MLP neurons of a small language model. Each row is named by its layer, matrix (gate and up: input weights) and neuron, and shows model dimensions 48-239. Each number is 500 + 25 x the weight over its row's rms, rounded and kept within 0 to 999. Numbers have three digits each. A neuron's up and down rows have the sign that makes its largest values positive.
A block is one neuron, or neurons of one layer that tend to fire together. After each block is what it responds to, as a language model described it from the Wikipedia text at the highest values.

L3.gate1005:483528451491511511448493505498482481513472498539499499470474472519446507477524501517487534456468502523470489518539512477472471500495500492462519511536498558495498552510506496470527513501507512520511466498506506463479502511523521499534497502518468510493505472474493480467536526486509504504457452503506488484457530553527508489555523507519525528506521567539473468509471453527533477512494482487492467460537559517511485514498476472482517455492532553486493533491485524498482492488485504508527513499500529483505443507482495500547515542480536490543505491479499511511482529492521519472
L3.up1005:487518471415495500451495483504512505548488497511476486523503511527510511506488558521487490471513500529536528479534509493490510493492471524475512529508544552511465485546507538487524502493513497497492506486527560475497523492540474496526467503474515526515548492496436523497462508471546528485509513499545501504504514471501512485480496491499526486470491535494490513526510551475490465477488462517501489525526535489454506504526480503464466502505560511527479483507490464434556506471507476477528469501513483518494494491484490477469510527557492533480490500516530497471482487516504509468
L3.gate2106:546522445474510468478490516473504457512516508513550534516538507490464528525482492515518471531468491511483493509526444493519504509477499505500481460470521515459479571554519445519509524526457493510556496497509522468535517522532517527508532502528511506510499506491521533485522456487483509496490504480471469470438518461497469490530546477486538458509513493489480451469487498492533461487490504512490491453480503515454460534468492482483493494496526507522461494507453511478493510490487500519501476524500471503475460479491479479494557490536565513491518474490515503520500508517511527469
L3.up2106:524500501550497495461520503486513516529464513495494518487475451514508503485513491498512502481494479502504500461506453514496457493482486477485467540503547480530488535545475483476459490484494530494465519521512511508541486467495492486507467483497492439479513459513528501496506467571499493579515483476479525505502490483519566507539537470529490549482485537534486507485474532467499515522474511468496528466476482483494542497523502504492503501521521500504433506475487488432492447502502467518518529493487514489523453489470479467493534525530534489533502565521470467510476500495513491523
Responds to: Birth year digits

L5.gate27:488454476525472488468537474549488493491487477481506504499493484529481502521480496531477507529513507503475505489501516546496490472472541506530486480484474470479527511500521487511496523537489480520513558536463473479538448535457480486508507533487494502502483467474518522502480511499491515525456515522506451505504478494494515501525525498517506451450531534510497487521455531495526521540511447480465480503531500502489537519473503484498518530494477541457459464480511486505493524479517505503508506523518478481470474489488519478527476489510508536463481514519482502523537468486499469520
L5.up27:518482473517515516543514501520549466521465499490478498502473476467469520493511557449519506507476514473494537483489439554476527521526492534531514513501499492497507511544457518519487525480472490541524522527475519497526517468513483483533503517519477478515547537507493471517485510529509503526543482527505500517476514477486510530503520469500504512467510501495476508472480536480468519450518510485500493469526534504481446510506467487542512446480465496489502484510501482489508465499461506481548467511492474494480459471496487512516423460541548473493497498478488523468546482478530457512
L5.gate240:474491480539515514518493529547522504558463479445501505519466495505485571471493506537497514556506501451516490522522475483510494469511529448487489480511499530490518529523475473482528483507483483563495487519484518464481520518479538527462498527483504480494546517536499508486493493527494533503574530476527482484486527533497491523462536496504526476539499528538511478492516478489534507502508501433494463475461528514524488490487538515436520484462510460458498471508525475493505509468538541530534495497478483483502487514502504480550496480509471486496484521534480512498508504506507501499
L5.up240:466499517534514494517525487533517413449471526454501509525502485544529481497500486550526513537491522507474491508515530514549550519514482548498504513526536526470505508463484478489512520515475488535521502520461487490488459516560543458468517514495528493455483488451485513492445531448537482468510495519452460483497496506460479483486480504514510485532453488475428469505492448504529517536510491493488464504538487486487507479502521479472499499487492494462505503543507517492491542521484468482510475472520500489516507461490479510482502554546526480513515481531545464521515514501555522479
L5.gate757:479518483534498548490489516523495490478463510483504521470533490503488501497505484523485492475493503481505495489522493545494539481521477481506510447488535469479504485490469520493463519507460497545450521488523492467493487502497504465478515557550499497514524498519539452500472476517512501480490529486442475457444506559440486526473524547509496468480474514504465420537503531520504510548503492474485480503517558518531496505521489494461491482545493475519541524470503509506516503515507504509537496527475516498515458531472487462522489500516502499524494548507536519490503526506515520547
L5.up757:473511509451493536467538500532529466502458521563476494465470477510518503515455511572537555531456492503486492515516468559481492481492511547501497474481499489490460461517522469470492516534517486538466470523498497493519497520494532515479469502462520543447473495504510464497499472483508441498455529478478477512514542490497514537509506467454499476479455556511469476509465517520487459516471477522501518472470516487517500463531505484499522484502511490476514473464425488480476505515529513467478493501519513511528515479492528501510449528502527513513486521481479506493513470474516518528
L5.gate1110:483483533489528505440510485491505512527505478563479516470541467509480501505492503535526513474533514496534509492510489517491483460494503468495519481502507485517485513488529518520478556463448495492468518528529509498470516495523478481460488514549513534500528547504491511517522483510520515483482510516474482473532508513557494544501505501511468494509503495521466447497531537508447532482494474465467504505518497529457534528528509441466489526477515508480533541509477462481514527532505507479545473488520518494520505530455508498492465511525478519457518516491534501484531432415506511511
L5.up1110:506495472491465515496439513467483502528511502548494523457450554521513548452560499470495494514525489479504525506475516494485517539482531510482472517506499464510510490475514487468489439497485531490544548530500497524518519526501534503516503542486496475526484481501510474511491486508527515487538490498488490512499481460470541521504501537482456516458514502443489507514477462491480523490456486555519513492492480509496489508503472493467464459495487492507483529488495522535529469496513509512495514482499499503512487511537504475532523481441484524518573512526473481499500521485469473514
L5.gate1171:515495498490553457523508498511494527549475505541500478441498499508514497487516512507505480518498548479477551449500497518578498469539496540542505540496483469497463499488516517504517515451487485542511513520521472478526459541507493514470467543481475443511519509480475470526498486511461462496485512503506478530478551509493484481517474484505499508496515487508508518505497450505495501473476527478512493538495480499472444485526488497481512506512460548488569508485486494479518510497556487510493501465486516476513510502499508553524521511516528537497489517463459514524525483470481505484
L5.up1171:550494482508506498509496521536456487523530468471502501477494486498489450518506532470488467546531524449474500510549512494535437464469425494501444482497517514512486497485483478469525534534507523518435520519522513494583488486524525504519507533518474471490524505495537475479516509484506462489507549481467500501481551479527521501508512491482544503543440476539500481498509458484534514527467496450494487534486496513511465535533515518531536476511467495498493517502483486529526524513486543535526534480518532512511475511519491541514468512548535519483478528528495531488499468440501484504
L5.gate2188:461465494500505523485480467506510504496472527509521525520468482484475514502501488561518467489481459504483517535457512545502491502515506499516505477473561471519511505501512518483525485521465478522483495509501525516524480504502513440494548505519444497526538440526506492509466556501513496526470521503509464516494555519497520458496490492543525500531528525504516450522500496486529497485501546538484497484490534537538516500533481492494488493497540495460499510522524512454510498531541483476513509528519482455508518477490533505505513460484509501533485563511501531488493497464513487535
L5.up2188:457484530537471492465468539510488487479506499524519526480500480530479474506484501492535472513521552505510480470515466552503530457503512512519502509500469479498451534485503468564511492515472511483526492545540521486514489512522439473517546518495503482483480454490538505502506494490523469523440527471544482518493545476482486487477499499563457508528524531489479464529489513472524507567447514472511498525534454512537496504471526468473473504524452484462509468515530510488516506506490493476502505497533474528494511467516509523525514439522478556505498536504541483525531513515483468494
L5.gate2548:477522544511525478515462481469543515510471491512493499476489501508474530466513512528501506471524498481512509508522439439539470502506488476536502486455477568511531516518515499525523504499494458509548551479526536493495501496478501513531478468463515496512519486494487490509497517517492465485495531526515479510516494511466485483509501521492512456482539534466510520513510523481510519472522512500500503518524503503504541486498485513471484466513520506507552494492504522496539506478498499512488493483542531495496498460483503500499480517531533494530535481519432490486490490484530533527
L5.up2548:500512504477523540489526481553518509490483488531536489478521488457480493521494459474511507493510488518473464446560476525512521501477470508507496513473514484503495500466488528469483456516495480500557505490483524490551527532497490489465522545494496489522504512510549441515470488519466492528485470501515523522474487515442524503526463512499494481457482506509508495498517525506521513491536535497485489507538473527461522505472492457503492534504492503512549509472454491482503490538523551479532521498509506512523487480513474506513502450523505488479502547513499509477514462525470477522
L5.gate2647:495552476465513501523478489498535529488492487465482486531457494545487521476532501552468482465557520516498483505514474495526470499537487452530516505503486543511495501532489546461523464480474555546511471468474486450558504504501468465522503476515501535523502518489538514532515520501493517572465445450534509482481481486516489477484498497516504485499500495497542496505494456519482494534467520486482548510530495542509510514497557505478467510502466535457488522514481482452517519492496528467540507481505563496494510515484482494498471507503483536519483515512510501506526523501506513475
L5.up2647:474500515471476521511534558498519529467459461511481505538486500488495514486486490512513499455482511514488502499480502532516513492472566523510543529507533498535543517497537496546504476519495479502485489561526514501497525496466494475511476469515460508459524503524487519494461472502537530519461494494508514489536531443504499463499491460500485530520513549447496483490486487519519493478469494491444500551485546532494504514521513515472478476514523516479517488506502541435517556521463447526526496508508503473484515486523484563513487480492508489504507528490512519537532493482483502535
Responds to: End of lead sentences

L5.gate108:501517490457544533525481508474498493524491477492505507509492472493469488479523492478485485490514472494546502487538502491537492554525525478476493477513506526515507491528518551476493504502459470501504484525474541477481531507482457524463454501504507521543492490495498453517517532507540525500533516482508501478502547509475511514519525530490499523502494505460456496549503479494512477498500494484524493497494494526524521526503461479542484535473498452462493496476519447485525458484490461502497481539491537494518509502430521421482524510523562504532513492510514480493508525481477528522
L5.up108:504465504515522522540473528490457481513472503512469487532470522495490486497517479495505527488498499467533496485491517507490492516533490506448480506537484504511470540505473491546488541471485507501504460519508518531452534479508506509462511457495503486501469518492511495466473508494537470495566461519528538481510496474477473561519491519515539497485431501466514516487517512521480489507497499495512468499522518512452497488517485507497540519489439503530537477529493528507436546475446488507450549517504487507474520507516455502502480462499507480496531477489510497544534510474504496510
L5.gate211:454530495479479519493485509458460508490465503444493516512468467496516521488460473526475490495448511522490512495489501489498484527548516498533502496477506482492471535495519545495561516487501495530524481453480487510460516535456529509473504502489474504493475491500520493516532495509527516497505457503507535452481495549480507533462492548474494516486507547482481505473481497488547518478528518487513521505488556532512516531456460457551511489518533498516498497490478538479519457476529485466506510551495521469492505488512487529518507491495517548492539515466519524470477513501474511508
L5.up211:481516453497526466503520518488487512553552467516477489503555511512495487540491493517479492453505497506514486497491485497482463515526511463497507477512512457521483536473510506502491504496518480481514469505528475513488493535443509484489521504534525462451514507481541503558493482531504495504559475501493499506502465461512476515474556502495546504459499490469498480491489515532464531523498504507456466489530442498491508493503488470492488457493502494480488503502514551503517543489504459510535464532457525529516511468520529514517509523520497489466519471474491535482490517545468489458
L5.gate791:508489492485477496509452488507488507469519524524492482487507422515502488477474520470502497486494496459507486435511502516536505502530479497518487543513490521533454522480519498506497489543516502516529441467509503478493473484501571523491496526509490518507480516522517461501502523513482493534492489505477542463499495520512499504503522564468488459488503520512485488507480512456530512480470548507485545468486496514462512524507459512477507478494486501476471476500533511478523497460512449479515506511457500504511505533510497480488498531520556486524467438502493523541500537492483502472
L5.up791:505501496509537550531514516521463494495479459480489475504483493450471507511456546547497494500468512534505477483530495474504515498530545492498498506491495499520516517503484537495531503545524528522472494509502456488487511509498496505518498496496528510527527519529528490550502442481476519510453496494468515502510551529518474493485476493476506511504467462487504491506533466496519481484510461498501490496518444491501478495522470497504525493498542469530497451438514516512506466477518515517503425488498522453502500472512467537484530458490490492486496497476503516479509523507471513476
L5.gate929:492511512487523545499457511475513541507486469464495501484525527522494463491485505490489531504430472519473521471517512514469469524524526474473511484458485516489498512495507513512510529508473511510483476501522498494500471522486499451530521508469470506553478541496526497554516541503542509482498506506493509479484545475510467485498504480534505486431490482456531463511472539483493530531489515514525524499494526506504461530451518441538530463485476499493493457499528518515517474495532480499519507494481564541463513500481491461549462496513516483538492494471500467434493517494489503486
L5.up929:522487504502523540489495479477498469470467507518457507509492518475475515483539516506519508483444450538449538480433497460490523511494503506485566487452496477521473471467483541497520489564478480512456468487480487502493489513512456503461480495460497518524460495486513497526523477519553463490473487494509521528509543501489479494486501474536515461483498526481504524484489550490514511480541498493514524507491492494457486521438467480528543490486531532500477492457508555515506470525510459505518497526467550525519518508542499503486486485518524484489499491511481478510487501456476507467
L5.gate968:500460486525495505535521494497528543456482520532455469500525455495480510486510507493472513495499492502482508508501512506448443486486490476475458488456456519495465522484508502492499484459470483526454443495521528515552518482469496484506576478510506489521476477484505487526514509528513519482507482495492481446523505503494508479488530468491462539544473511481507475473489485515479482459530492479498467524472495521539492455538472503479500521534510496555497489464492544477507513485505485507469497489501527510530509516489511517553482456469534510512466459446522486462511487474513488525
L5.up968:528513508531524536503545513522499454534489511492477507503453446511462498443495471542438526518510480528511539520507531519508492503545482520521522512447496546577530492483497499509526529487494546531508519514528503527466529500511482447492518467522459495466480477456454467499478467475504467509505506514454510481482471506509482484507482571539508508528508516491501475525474493514515506493536439517510512519474524495528484442505501471489522509478518532477496480501484518494441521453490471466505509529531475478524462511465472474520499541479483525479492495498516505516509502435462500478
L5.gate2362:514492478501540528476532495522506500508513487526493538491508518517489505563467491527532495499495522466515514518494498512523473490510494453485522492539441478545497532517502473490489571492484489503505476518522523539482519510472480550504507503502489514523496516498523508541525507489465515508526537520486498474520485533508486488530484499503468506492527524519453481533508489521501501507473490525471454552524490513506513473493475503541508486470488520525466441535479546501470463490473419440503524496478502510483498534523509490474528491481480489498504492471517524482503438489489481448
L5.up2362:528491529502495476494532484485520463471514503520479474513522486529528532502508488519484432513528498521512498457540483496479506503516478481479519514511528490535488483439485466516487481495512545499473493506483476513448478500488489482510515512490524523522478512497518491523485477484505529540533463461530531501527471497488504522516484533518522474533511446506492520485534488493526505508515507500473466516500470486467513487497447523488543534507495460534484511529488484450508494540469466531469500505509507512495537536512465479523487516480510501537528472497527547487499464525500487474
L5.gate2648:469545506469481493479483520490488534476544499494488482523505539513538484504497513489492515539472484522526465476542544523493523513496483504483454500486521535529501483462523489485514496522537498500446468473516510467461517461491508503485486533507501522504501469549495533501526519489543494471487501493456488499510520489514497506526487545502479536534470466472533532538479513486505515506492467488495512493517471491533438504480496440514493559484548513522492496504518540546512486554480486508474518485504522522477473493494497492531547493507506465514487491524502504484469466494495555486
L5.up2648:522492526437519479474475465518418536498546568493527497471512460537512457537491509471464447454516456492511465477498500492528456507502501503471512529530493488516509493484509521523473500543518502465503501487540526485486470494470467499444514501447474482479502491460500482482466516520543524490503516517525463505477478515505546457480512503514514489543495497491508488498508507561495450436499512523529497504511527478514475494479509495515507471519517486497489511490509487502472477496532476527501518502501471525517492462446445482476531484477493537543527528474501474474481500538479500492
L5.gate2707:461505509505534492474514479496463474478539486530505453516528524524474522529520483469499521464495469539519517493506486481528558466504506500494494536505508513498504531479482522517508505448533490500473516491485511482475542521525472483480476487494514474495491503486521487500487470523525499470506540529500503518510514521476494461518520494507476489528500491482424488474479519498484473550509526527509513503506512489482523526500492472460536481502510472527493472476501481474535483466482491537505478502522524502459514521490484450523492488502538511465504529479496499430523504499468494482
L5.up2707:503540474481498563498429507524496506487519498486521502554491494475499503489499520493527517504491477513549496458493521514547479489471483464529508429453500486436457523489534505466511510485479489512498496502541506510494483489510498487464520538473483492456471522507541508502499498476523520475515457516519483472492499464461463417491500491534507454476531540487517488521519500471481460478507501488476522543505501484489469492525502447482497502475512451510498428532511491524510488521491534486534512503500511471479482478508497469492443495510502515494515505481531544497476562499529529500
Responds to: Object after founding verbs

L2.gate548:542508486524484540449493484492494487504508525511495496512586467517510452531444552484524508559503487533511482528521557494525506469544453517503490531551497548522466473450497485492492481529557481493503468488521557492488497495467502499526492523510459505511491490466510473470515521471529540510551539542511503477486507485529502536536517501492486524464511444474458495517485492483480484517492467488493537511516534498497487443490515479506560507469477499507525461473481579487468487535530516525539500511534462494511476507460499505490489547539490505505448501501546537481499527531541508534
L2.up548:504545469517511470508445500521495497519474479520522511538486477509478535456503520519541526486531541547475469472485499500504457477503485497468475545494467525450502507530526566557516516479484439494487521494476478449491498434488487503458459510509451506490507507500515463475521472507530496519483533491516466518526502494480548491450498497510483466537506532445503501437522471496519485486530473470466501503476453518513477502490490484543508518546521470514473484499484475493502515503537533521490510502484493519530505527499502493480467484500419506492514544527538490502493487535512505505
L2.gate782:473490518505498514518538537491496496477534517518514484511517551543471545463503503536533499493482515505479517528489519504466479510507485469498527504485483541499450478506495504473530540515505506516475493481520483495504477499506506516494505536519508508460485504497494526485561520471528495522534499503451498455514455546488474561539525501520487523473534497536497508502476506437458495493517458460516506497532491494459491501499500485529508510474506520508490511485502502459514488532513523483503477495503466531495480493450453464509495492513515496503514528495522505501505457490527476524
L2.up782:442534480481541520518509478492530497471519471500521448449512494470528511529528465539485544444513510510511511498521487484511506554470520485488502486522504485497503525527461521543502517478523474503489511514450466521482490465496490473514487498508485499516486457509522504510504507496505483484508520495469479528525522497504548503515529528494498481529500490492499494485481476509534517522477513464449483496558497487532499538489533494505500504418540493521484484513482523506504503456468504522563514513522479537516485499513511507482496523496526526498516539559447548484519439489524509509
L2.gate794:520515521490505523442504501490527494477478498512514510492528510533521531503505502521527482545549490499486493518524492544502494504553497542469478484484474536502515494522500503544520550501484478493504500502479491496499508475482490497503518531532478494494514536477522489479530525507484519527548482484523463519525502467482496443465525560514510519489464516501470494490471507542478536560507492480500521515510500499498430515512443501547518531472452464510530525497520525447484526480473537445468503526480521565479494526479524518453464509504536488496534486496525518448509490513530481501
L2.up794:518480511496480480500456499442489512504527511479501530509503505491525514509540523498496482511455509504423494536495485530477484521489504511470475472523498509481501490523516493501454491578462467499548501505501448464498507488463512514475505524547486473485542507511497501462516495521534482468520523486513503518496519459489482480535525551484525522478475495518495504446498515514496482514483471540462476519499466517507431528520514472485484485513527511548535502503556492454538481487507537525498482509507524503524457535487525501503478458495536479511492496526550520471522489491511508508
L2.gate2185:520547512491458452540460488512516489504503517487486508509536477523499492505506522481480468479500483537527500506539507543479514532506530475425454473471464528485501497512465544492488540496502518496535503485508501490464482521478512506492496532510502460533524507492481492488540504524549483461537544519535519493498516500513484507490528498489508445550506471499483437464484504512479468518500494514486488528543519502491504539491488466478520541484520477499460533463527446483496524467510437493522493517478498517541462538467471492469492540495529493539503524523531472510467486493523477525
L2.up2185:506527511471506542551461468497478445527492504533445504526486498535511513498525546526504469541520450489529486467504515511524526469536548535456465522522531484556500532538529536552478513485501480501510528508501458472478514488498521509531477542449477471527496490532483474524534518497514524475509571464518500480521475499480488482502515522456528463509494479468516479490491528481477483540505514434529473512535527495498475503521476492520472500479461505482493525462513462528520512462537488500538461527486540498518511531458492465482487521517544522526474491550462493504498508463509494455
Responds to: Founding/creating words, name fragments

L3.gate1548:485504542506547473520507522555481506491429475473505518504516490542493510509503513500501482503488521501500493507506500505523493515498488470494526471513487514504521550484518499539507492502487505526520561535523472494473508522490558537524535517511523504526491473516476509516517479446494538477475510526484483483512530507478506486532478514512464486486434513533471502518481502505524524501469496488453474496487490504489518527453484476457524573513452495539502473491493506493519438471481491496471498479509546474476490513475485491518522445523503502490540508501528483493466534488542515470
L3.up1548:514534478440537473526501535528518445534523487506510471500485454468513507467507503480533524506512501525484511504516496556502528533508490470520510501506519475509522499521487464499483467469474478492490499509528482470501503520458512510508476507503507478493501489469502525499509487493534482512510482459515445483495469507526519455482539499550513488521487524467503446507484513522504482478449517503474473533492470487513500463515453494503490534471506480526471469496501520503506486497535449498508476492492509477512514482517503491502512482529505506548532483500505493504520479479513482503
L3.gate1682:515534500517524519501525463493515508523515496519448522485486549527487511510479505535550505508507481490490519512556491499496464526533511505522549488510484484526496466502494471531462426548518516500489501469486525499495527519524536448494484527508467417480481522522518506470509476484462508540516482498493516511530494495524469516517472502519493445508490490554510575536457466510460491555479485472524503486511483491488472510496504516489577520506489505502462474498480493530550531475527511503514480496498509542456491468498495489494514514489543521537513497500494500483519487419541520472
L3.up1682:488529471475554549505477540498483457492508523518479494521520509527481544508523545517499482516517484523498519528523513498521469499539505473477524506513465517526494549527514501484518484520536456487532524522505525503503571499481492537510508504496537506495499481485505492519473464455450506485512515512454489535516510508520454520515513543527465521480518491565485517512474528494486524481508495508472480509481456476471498485537457478490476498452498481500502502547503476512476470454525511460500486500483539459469490517497495512501447517521502479548496540507506566503508522468484481464
Responds to: Object determiner after verbs

L2.gate127:463525539483501531473474534474505501501540508513483470474522473504468517474457479501506500484507480522490482501506515534496499507532487459462507514479496521494517504540478523486525544502484488522506498517475528460477515488483498475537495482486493490515518496512529534506533557525507437521505508474500484494454533486471429530509531464472498502455500465500509482471495463518502501499508487530496487519467506502496455511521501465483528490476528433460492498485497484483491474502522486433532523494469529540513456523483501451484462509538487468496544471522494494520554465501550487533
L2.up127:507487522471494485508524454492485515527466522512402494470469534538543466457511502517500514502499529531497495483508513472514507470519525515475471487494496504499489483504525474465517490515498496513483471525515524492485486504457530502503436496423498473501496507527514520529537485488486481491470534480500497493506464475442463496519483494445485468486499491499530495478490492518456517518499506526492534502505547525508517507457518528483507510516489525482530483485546487480534463516516482502491519462507493482519482501468512479512518492512501509518485495491489440486526506493473510542
L2.gate341:509517495476523511491478617565469482490489507497562517519502430506474483532473494501535472490519472497511507520529557542529464507512498478542521460471514482488480501512505481453507497484495508530481519470533520450492506485526479468501518547506513505502482446526497495494522523550488491516497461522476498460449560502480468488446490508513498504512479504505487473515483468535531516523489474485491507489513481502489509526547492467458526501530506461507502461459460492476497493516537515478533482516513529497524440515510501451465505510517522470491490539479465535511521508498542522507
L2.up341:491489487487537501461471531507495501495502500525478463500493491530525492513527511532516483455488511496539519475534513502541502462485477548494556507502490485497495491485528503491497501465503498497485515540522496485465489515507479509496483506510515462490501512524510529495523502494528453444467518492505485520512501496421552538481438525468520504502517514471504473522555465521441476500468494515489493478514479484530490542506491487505506571532482494509521494515491565486466491517537457499484501518514460475510503482545522483503508509482469515488508528472466502508480508491496514528
L2.gate792:513559477486519492527502495554480518508458482522535519522505486501462534499472509496492493502510467488475522520505471548523515488525494486501509511511472505496493583529509474497529515482504523511484506462515539470523493509513471506554492543521488471471453489530486504494517499552511491502494510479456493459511539502471474453453527491480498458480519520486440462517508480490518528504485484485496489505493503508506504528545513472454512478497484447459510480507487463528526508516524502526549477484493488526508460535500486497540509490519515480511527503482493537510522514476561495478
L2.up792:484482544499515517505515494535504505549489482505464474507485556473486489510494504511532497502475474505495505472534492535505492427495463532526545500476463528472526508520534485503505487461463478489458502501524489510532485504499487481484498517453501453500472491519505483498449511469518458431506488481478502489531498500462532522478484484503500489522504521452514497513556510466477529529463449506510460463457512489506494499516496515498505524496469468486529493522492471537498553546529512493487476470531465503482527489493496508517498532523502525518510524513485495500471559490507525487
L2.gate825:492487479449501521507488532528484452466444510542520505527500444453470539468475512532512448485510492527441518513507479559487490512514485500532512509501483537494493539502485488482471481465517515511469516493549505474507493532515468481530502532537522519487456469530471487503522495584485486502484508498490505467449549521482506520470486513498497490511544500511533488484504488504518528530517507472502506495513511515502513504599484476495483484493487443520520472475480476502494500499547491484499470492504497506521405539483501505477497513492533458504558514519479520496553494468575507495
L2.up825:480488530501504501478517471540484504504449498498517477506439479505505457510473480540533492479458524562491504493511503534529489446505482536521521511475502491496511497496496543493464472489497514491512514504522466465493466494523482484479494539521495461475493498537484520515500506500518460441507488523525465513488527536454559573518464466495545517494519527468521492510494496516441522572504529503473493480512484498515467530541492494490494527453434484511524491536475479477468523538567491486486476491489485478523484501501557494543500532503491494505480508480457525512547485506523530508
Responds to: Sentence-ending punctuation